Weights of a small transformer language model: 11 heads of 64 (1 for keys and values).
MLP neurons of a small language model. Each row is named by its layer, matrix (down: output weights) and neuron, and shows model dimensions 416-671. Each number is 128 + 24 x the weight over its row's rms, rounded and kept within 0 to 255. Numbers have three digits each. A neuron's up and down rows have the sign that makes its largest values positive.
Before each neuron's rows, "fires before" lists the tokens most often just after its 100 highest values on Wikipedia text that the model never trained on. A number after a token or word is its count.

fires before: " " 46, ")" 5, " |" 5, "000" 4
L6.down1174:169130107173142159158142141151120147135115112081164132141155137136132137096150110088103147152146138142141111154131120140159187141152122127111176114117163151169151172097100105130133141169113149115153140129159131121162103136123122114100137155131121118156113132147168124107119067132170092126118143155123118149122109171156145147082204112138123134120119149121108113121097119091132134064127133138140174095108134132139162120134095146116140129158193178095133102130129130147146157131117139085135114151163116104138139137111112100104152098131075128113120104126091086124120154070143085162117102119164093117129082096135115133144129122116145122144128110106099095119174141103118101156149104153125097163157113135093103087120142091151111128139140119149124124122109155104172137129145083

fires before: " |" 43, ";" 11, "," 4
L3.down1741:155121104150169136146126127088090131123122116123159149117089130159087124140113137124088137111153173139092129127155142150128129108085111092097073132119112111107091136126087117102126102114145184120115107103100160160094107132135084131126139139136166113155142091122170180131111121130141145136094133114160094145139099121113114158102133123133151152134157133107132133067140120139109107120148148111135117122131083155124094135166128136116131132098139098118108157144116134169154139117125114088109118143101119169137091120131122141130104139114114100148133150078117165109149118116095114148108138140143138135148108126137096142157127121159115102123090141108058162127128150153127128134179146079092125112147078136091092070136164137099127110153077103126086106068167117112134142153140122

fires before: " |" 39, ")\n" 23
L5.down490:184115116162133135139123158127115118178115128114152129118105129148115107152141142111112140131155098126122118124119160118104102105138157073123076135128141109154082083101128098148101137147152145169092135145096190108136072124163143152103121115108098179094112171135136184150114116097152047128132151118120115097125144143117148122122167116139109108158139126119159185136124117096101110127132139085160143122164140139149125114159148153156112150177114078129120107151163091106154107118138120144149121115109115175121132093093114130134144103081145131145118144107152122094070116151148116103117116147119105145140118088128097125131131136121091074116103161141073154119153104137160129095137103150148138138114151126153135110168134112104118103095111119129124157126161123139129149119141141

fires before: "," 40, "." 26, ".\n\n" 12, ")" 4
L3.down572:137169091110159159115187138146155166154131113133143153149120121140148118158080058130144147144116155123110086135123144123120188176129107130147112111096110102139120099140101129083122144134086115153098107091141086090171108136132097097124166162141154116115138127101101158151156136139137090122128177142116122093131135123173120120132105126129144152114123146126138165130130129092140130169167119101095112172133095092136169140150133173107146130138076163136134138099161159141115100119146143117148111087103102109124126178118140055133149126159179116127106150155095118113163123155141129140107106109161127115150112110142095113154110087138124182120135106119103102164164106116140114123119137178116133111130184176103114126137117103120133103159130104109146147099112104146119096162111126

fires before: "," 64, "." 7, " to" 5, " the" 4
L5.down334:120088146088153133115123148107096179131126158100140103107106095179099110130131135130151145078166163142121137107148105123129175167108148082129074151178139144168147128139157133124112143120088089085123159116135070099139125139144110143126111139154129125123102139130107142099094099152135124102154118118138124117080109132138169174162155066132134119137157108149145136156152113143122185161083118104142135168145134098117113151119111140083108133136105151137133172119093118142137116146123097158159154170105161114098142178098130126077106104128119108148183119141139120141161109144110135121116118151128122108168117109122112113109102132121121142113189104080178090090152121123135094144124145134145111114127140159162135142134090141155130137149129116161111120131094165129144107157112135

fires before: "," 27, "." 22, ".\n\n" 11, " and" 10
L5.down1151:128153138108099130088125098117128132080119077162124128109151085157115131092119127120117117129077181155113111092136136107165130113095102116112088124131083096119184144125137119112143113129157143137159123095127122145134147135154131069138113124101120109127073129102110137163142124155118141089103111124139092100153098116135100159107098082157146134108119125151140090155160116170128132174107127127150040128123146121128130153127156125119103123167135147119067141181135140140136118129133119118124093126119144096127139150138186126145129136158099104073138161095072108119143127149158154094116139135116142113157163119117130165083144083135086128103136123140109150149149154117140157098084086095084150147172133124141139129099133139135110109164116123123140150116127122150083083142168146

fires before: "." 39, "," 7, " in" 7, " ft" 4, " " 4
L5.down1139:139132164129139116073145124130182128120138144093128181136086158102121128138065128146094162130105131169123116117141097144089097138137136136155141142113161145156127133132149130101096146115134121148148158134168108121165091146130142124164112175152122135126148160105159114129109176113108051133110110125097153126169151175160133155143088129120116117157149136132148116162135124089155119142140141132115151097160139124128102148089071109120069152148127129120141125099131194145130090140126104127135173117130089130146122143124117114128097123093128148148084146137155161117142118130123106188116139065116113110141157175104082129125106078120151112117126166127146161183104132127107122083119157144188131122119130147114151155082120102149147145177113111124145149127136143108159136113124133

fires before: " " 69, "," 5, ".\n\n" 5
L5.down421:137109168145126097101095148130142129161101108098133125110131123152144186095122158171096160135152139093089112108168118125129124112118114102119162109127105117137149161100141163145128104108135140118099121118105119164110153120183118130159129128120107169185155140129108143168138179126091149121093109146093094138174123113141079162101105148143113151153115127128158110153100115119127155115121121109149107167128135122147122138133148092140135126131120102151110122123122121134138119134092095125099102122107114125133156112090135120137125117137145137148111141122100143120161107180162136119141160117108101128160127108086120128143108077158096118135136134155131140182132115169151108142099128127117133084158110148093164143140128147078093103176130144085136139112187170104122109092099149

fires before: " " 50, "-" 4
L6.down1548:138142141124182100108121134122158137142108127129092098136080149101123126125162156110131140155142135089154150126095101119103151120130132125078205113128153127118151123129138084094150120157136178132144151150165084126098160093128090135101129141108160096176094172145097118147149102107150132132073159115119131148131136125114116109161151135131131092139091127136147095118125118122104128062110121141155142123129140116141132085126130130122143134105126120125087117136173128133141152154186171146141130114125116101106199159176117134108165129139127173120118088125140150164110150084120132172179100126122145117135139080160101146163132125124132109162163137152108100130130067135139129119101126148090117138144126083143145127150123111087103113128096125122155126109122128122167128135096149

fires before: " (" 17, "." 15, " |\n" 8, ")" 8, " |" 5, "-" 5
L3.down649:109125122136136096132111125148141151147155139118135110109106100158169147123142076153138107096132140087127168124146155137158105117131118095141090146104121132128121128156152113074102127130127126120130085164114164127131097174126103124125194192133153104117102126094094119116133148147132107094136160137121151133094151144157132122111142126133163154121106127131109142121128102132124106149058173168133138126139126143127103148127147153162174127134121132117109126100121128100130136116105144145135101095112150157114111137127109111157128166104113131138109154180127102137160098135135135136112157124124177119164154137106119106132100085183144125113120120131094107151121078138163095117163149104176124117092091109133118091120144167135097136140125153099138131138111074120127151129132138